python train.py --norm_place="pre" --bias="none" --tie_embeddings=false --parallel_block=false --lr=0.01 --lr_mult_down=1.5 --decay_fraction=0.854 --decay_shape="linear"
MLP neurons of a small language model. Each row is named by its layer, matrix (gate and up: input weights) and neuron, and shows model dimensions 0-255. Each number is 500 + 40 x the weight over its row's rms, rounded and kept within 0 to 999. Numbers have three digits each. A neuron's up and down rows have the sign that makes its largest values positive.
After each neuron's rows, "fires after" lists the tokens most often just before its 100 highest values on Wikipedia text that the model never trained on.

L4.gate107:487545531531572514488492504515494421479533572489477521444472561551522504559422479451454460428566455499528486442494417506491563503440414488518509498493460532467511405463462514456521579497472537484476423503466482431450422587541499449568498542532506450492500522542424521474518526465548448461480518432493577467457468507527440536512518542479562500511511507573509486532551541497498498497499533512455407524547515526436509549431499559525520562497481546443474499514506466494531502555543420533560493565558424583505501485519514484446535424463489534489483485472550502584492480486550506547506534546488563515458453478594517523509497531493530492564503518523509503522513461468496488486566463568556445486510513479464451552513522560518452549508459522501562521501499514470470530455422478
L4.up107:425579548565509455510493465482474518539508504525519485421453496476503482449477429546514589441459515566451497517487447513505570502536530456538553529428449514561536541555498448580462500423506477454442502494464491550432548560528627514542485439550465496483479481526498537473531530453475434498576485516517481479552433525518480502513486526461445533432571472495528579538507503492549543451469493506485463560506502448435498426533528531474499492464476516492529450497459505550509515526519480481486544481497506515551477489507447474416519531568461504462488463511530538470507482530491517429595500478471457576488547457482472489499474573480572477468528517520479469515494438487564527437546499452449433524515467455501526475508438553532553449429502462495525417591509528486499510425492524
fires after: "\n\n", ". ", "| ", "2 "

L4.gate702:503433461507530523517452476556574482454441465544516567480512461479509493439488432521460507519558474455581384529490446517492513431520523505483468439508442475401413480518524512532483560549462592417562580556543593556518521521551462483523511509494481523548474525495513481482485479527459550522550494505449488494502549484535492518507473500519528503504503528518516505503454499566498475515511522472550489477537491493417454484528571498565509504527469565471462531420505513544469417450536444530534518526566513513459517577486462467545495476510482533457513466484531449536442475509459491430539574474510508485433575506500567451551513542461588477482442496521524491412540497502538543521566527510543517472526518525501509465460497581486487491448477580445489483526496411460442479472554449
L4.up702:489519456542466411529476490470536468504518455580480573483446581506556517474476547491511492499460508486468532464462430473433447467511485471553501550479529513506529507535521558466490502532567520448495563559520503504441533454478488485461496508475488470498498475502489544468477517480456502526448434470414510537425503534526530447518534494525536528486402548519491521421454540542522508517511476537421488509430439411448465463499508478531527550550488487517522501571454552431451494466556553454501469377549554572522556494466517486544463470537477503520452516508480414551449522484508425459451458549514535465492501476548431551430479551436491512553490444479521524518500498553512441456531489516520441519432477444483537491532570553538491548541520465505522585464408491542480497495484434
fires after: "Sm", "w", "en", "gr", "all", "rel"

L4.gate302:439519517529439505494557515516435447432502509546505513492484493498528511494482518453483469541483453517477518491494556555403489485513470482526551534493475547495532507518513546505501429542517470492553493518534543410558508543546468495524481479502478502469546509533514493428521448422488472490477498467541457436494513535513519450460513479514463436457468481410582420444509496521500502478387457456563483519472578477424518521466437489528504466430486512526536459460557496493478539503569523483474480490494445522507542592467525487497527566496389516471439514551467551517537488511525415439505495503519545505451518540449574464478541508507471543548435557501538529407558521445517478485470582484514461447527401512503546544482497451518455522609497468478538493548493571525568585516497531
L4.up302:571507432481399438534492410459478469501519474496514467500473534494466440397499495463564430464473504511496427499457521497538531550503469532535492546481576514521611500426592473558482544447473478480476545462447434539485545509509543506537541534491501444480499479513441482535445482521533445525495508513548464568533551492528490475523527542510416537490524545609550493477555490470484509478549481477542517543538446477504499480463523532559527463468490469544550489504557516495485482529490559491490545560521497520555506573522520498525473475501507487439540536476507459505443556440511431495568527438515422532556474573473586472537452490396494502559545522530442463472457533430532502442463464509449471518449505521484495517534402473455503523528540500522489485529487465422540521464533496
fires after: "the ", "The "

L4.gate226:542501569460436491547521468493494518493497531475495527507543560556430412487398438510457428559481497453515560475514462519550514530503529514512462524459484489435500493499510555526485470469502482484547561520513382463520457469574456502498491514525482503544479496530592583515462394469409536561539528439441505469525533502524541552512539489582535538524497519468549498434455517516480481535458422518539471444499460445483508539507508509432464507500527492484482561502412548508478503450507480538475515492496484514428562494490433494471413530414411481516468517489502512534466465492495531492496498470549461434495575470452533424510475545530487516507457464500607525456472541506508497510535521536449472444554484516464476534447480488483497523559473416480488553547455529563591484519504513
L4.up226:497433459508516484475417507476529421490498514538402549505488460403531491514500448433474576478487528485530540565520462508501473551444512513572468477539462480553516531539484538463476482427468493558529521552518596491521469458440534475450511469455468529517496473469472504478470532424529430487481441447500461469492526517481489526498480498514474520530534457434528502453458495412580525441455436507528511512461495511412462449446551517494560480534474573416532476517500446456508598504531536547486432509502525566519549563548473461516503484469535486459486544525502499585536512486491533494502553545479580538552522503469536484543547498509516519551545528422566511461445460498473467509443563495550562534434512502515439512521546495483440554466527431445518456453552539513509562543465499
fires after: "| ", "B", "Qu", "b", "=="

L4.gate487:514390600526491521512464563498430534496534421452508465519560543439506461443490599477555398494484462519484466517465506495521467544512423536481470500494573509581499522452499468520519537529451502520532555524524507514452460505534512447452514508509513460457459486516495482482505470531488471569566418501495497492508468525565423531508531601463511471463443492474532419521511512534496437614535559484594543517435439467448541501507430551499497555509560582505498480466493508516471568491509527488501495501502481522423514524524476477525504516515485504547433469478565525520554465504561530517431502427526478434474451498464503487511523495467520498536502500484398523516527480447520480484443450523458508478525532496502471552558508407404462486440497449515487518559517521518539448493502553
L4.up487:499518523520473438511551581440464471481551495461547494510526509508511519462548561437522499472444494537527496587515530488423429544479501542447424498549496485530495481457480495499474499447471528536528507474559508534498510470497545498491533540524460532490466485586497448507487550567546455547494481441438476549431547503527461443592489514474531471490479524500518456493518503515389516477451486516466522504470489432525480457502485529470436478503559538539504485549489517477455511509473500566468563462515453502440559486470515459541472462520548543489491460533504474500530544500456470453487565459489461471610395500575451533466468520579529467558452571438530457524565453562497530549524492460534471461526564433505505498472545395422544488464482478459502504545527621422513481487485539
fires after: "C", "Bost", "c", "rec", "oc", "the "

L4.gate0:398499473508434555525429490559483505468470520508537538480466483518469479558517518573513490525532577505592480532459498493460479476506550489491446518551438529495490486406496570456521508530593482440518486584488465527400497462539593483474505493517531569512487475457499445464528460485511421515491445456462493471600486538508518447442534453472506485491503528486523523528465551472443541459539554520522430556504535482461500516521537500485476505431469505478467487436471489556557487525495518471581515464556408551480423526546469509452515494511470507459438513516460476473470482520524554514498559574513459556421539511466491539516438567541491474475486510477487592491505537381492510564490461485560480407543486493505457518525490521525505458494461463493467486484539443468480455588522511
L4.up0:514474544480449503432463589455502449532481556571474499582389524501459495475514481499482413573497462472509518496458513498495529495517499494516462513541569444469465530559517474445484491491536492446476560413550488480557542532449514464449540505515471497593514495481454475486610484532519455473450491516470554432578491512510467499477549502486455552504486543507560464462497456470524523546516494518474492505506479456481556406520449549512517568464547449487592531445459488475512490468511530507491471527509583461546503499480569566502512553496531539423526524512524527465496477536525471467491488531499466504430417478468500508485469526497417468501498517479522415596486482508547495538473537460559521434449547477465540485493475535420493512503612513558477535481446428488585491446508453
fires after: "me", ", ", "m", "occ", "ag", "Me"

L4.gate364:523461592446455522474526522454530414414544463507480507492534511497523494507443436543540529505517531483481466473461471521465479484541468500463533455487534443410542578575503543575425527489530502466487493476461438545456482630514478542526464514478485501561498492495451475544528402478478561443518470460483566440533513535532443578450573471504469420554457479504506507448477483549462513535488522468513431418529507509459487465461461493478499450540500523526521429496468415538512510466465487463519499513533564487487575523470495459513515461525587529503482516541545461515494596614479470523501550475516502534528479499438557478556443527516514444507527544539494412451452539466470486489484490489539496477503488456516569545532472539446500511513470510570443538531565473496451501472516484
L4.up364:461517472533447503474437531515528488510512465548531458502536512509453419514541484539493590489523483490517529403518446471516503499503499465371460587534489469557524515496425555555479448492467514469514442556449464504525561408513521482410556559574499451474520386531481505540533479517557560542511543473521531424477504517523555485455504393499476483498423538520475510468525448551542527521473442526509481541497473535465428473483450493540456464547568421604549536540492551424571511484523532471546467456545547443524448472539543478487518505555518490519550511459497458471506532475521538492505553461448478532445472493456491499534498483505481541535442468453475459470535448476476442475468489476523526561495483537531563534515526523536486508459517505479471422558502485494489524459430507
fires after: "m", "M", "B", "b", "mon", "was "

L4.gate677:449484506502557480528501502489498446499503525498471542509565430536513498529506450482417546556499454465475475496531477495438468468425530500481529520514463453475524516418480479458617477502518473479513488533555538523492485521441476418458456509489545523467473500433426528512558477432529581511483454480516537470493461505427557512463493568553577434510484510473488487465574472543540443542538536503567450499535468439487515504474485585468502455555529519476500543492514479547497509545453513475434535477535500466486483550430511454450526536506505508462582496469442536489514496466500436432516517450527468549552513480459507568557485434450495418490510432458518469488469464447555575508522476544478551532522524513423463504381559522434479505446439559528457535547490456549543568477451516
L4.up677:489433487529489520482491569504481461504434530558502456478513440490465525457480429480513489508517552496437541487574518570495483521589469525493510527489585486528492525488466475575507438527553474453459521566441466521401486489491502583524548485554531442467463520512457519525572491517412453544420455515511552488581479482544478513518534477466486508515591496533540586376449521480530548483472488522429520513527520518559506495474538465498494488489501481509539513512459451522527450513493485502492477540460521567555508481486506519525466503443569522477543474552610539480476518527494455561475503529534547418478543552505509535420545489507471477521447482435542436511515529494447479508492526501496476544520449422463496430518465462520544547556576551512392524520421521492511458557518529
fires after: "| ", "im"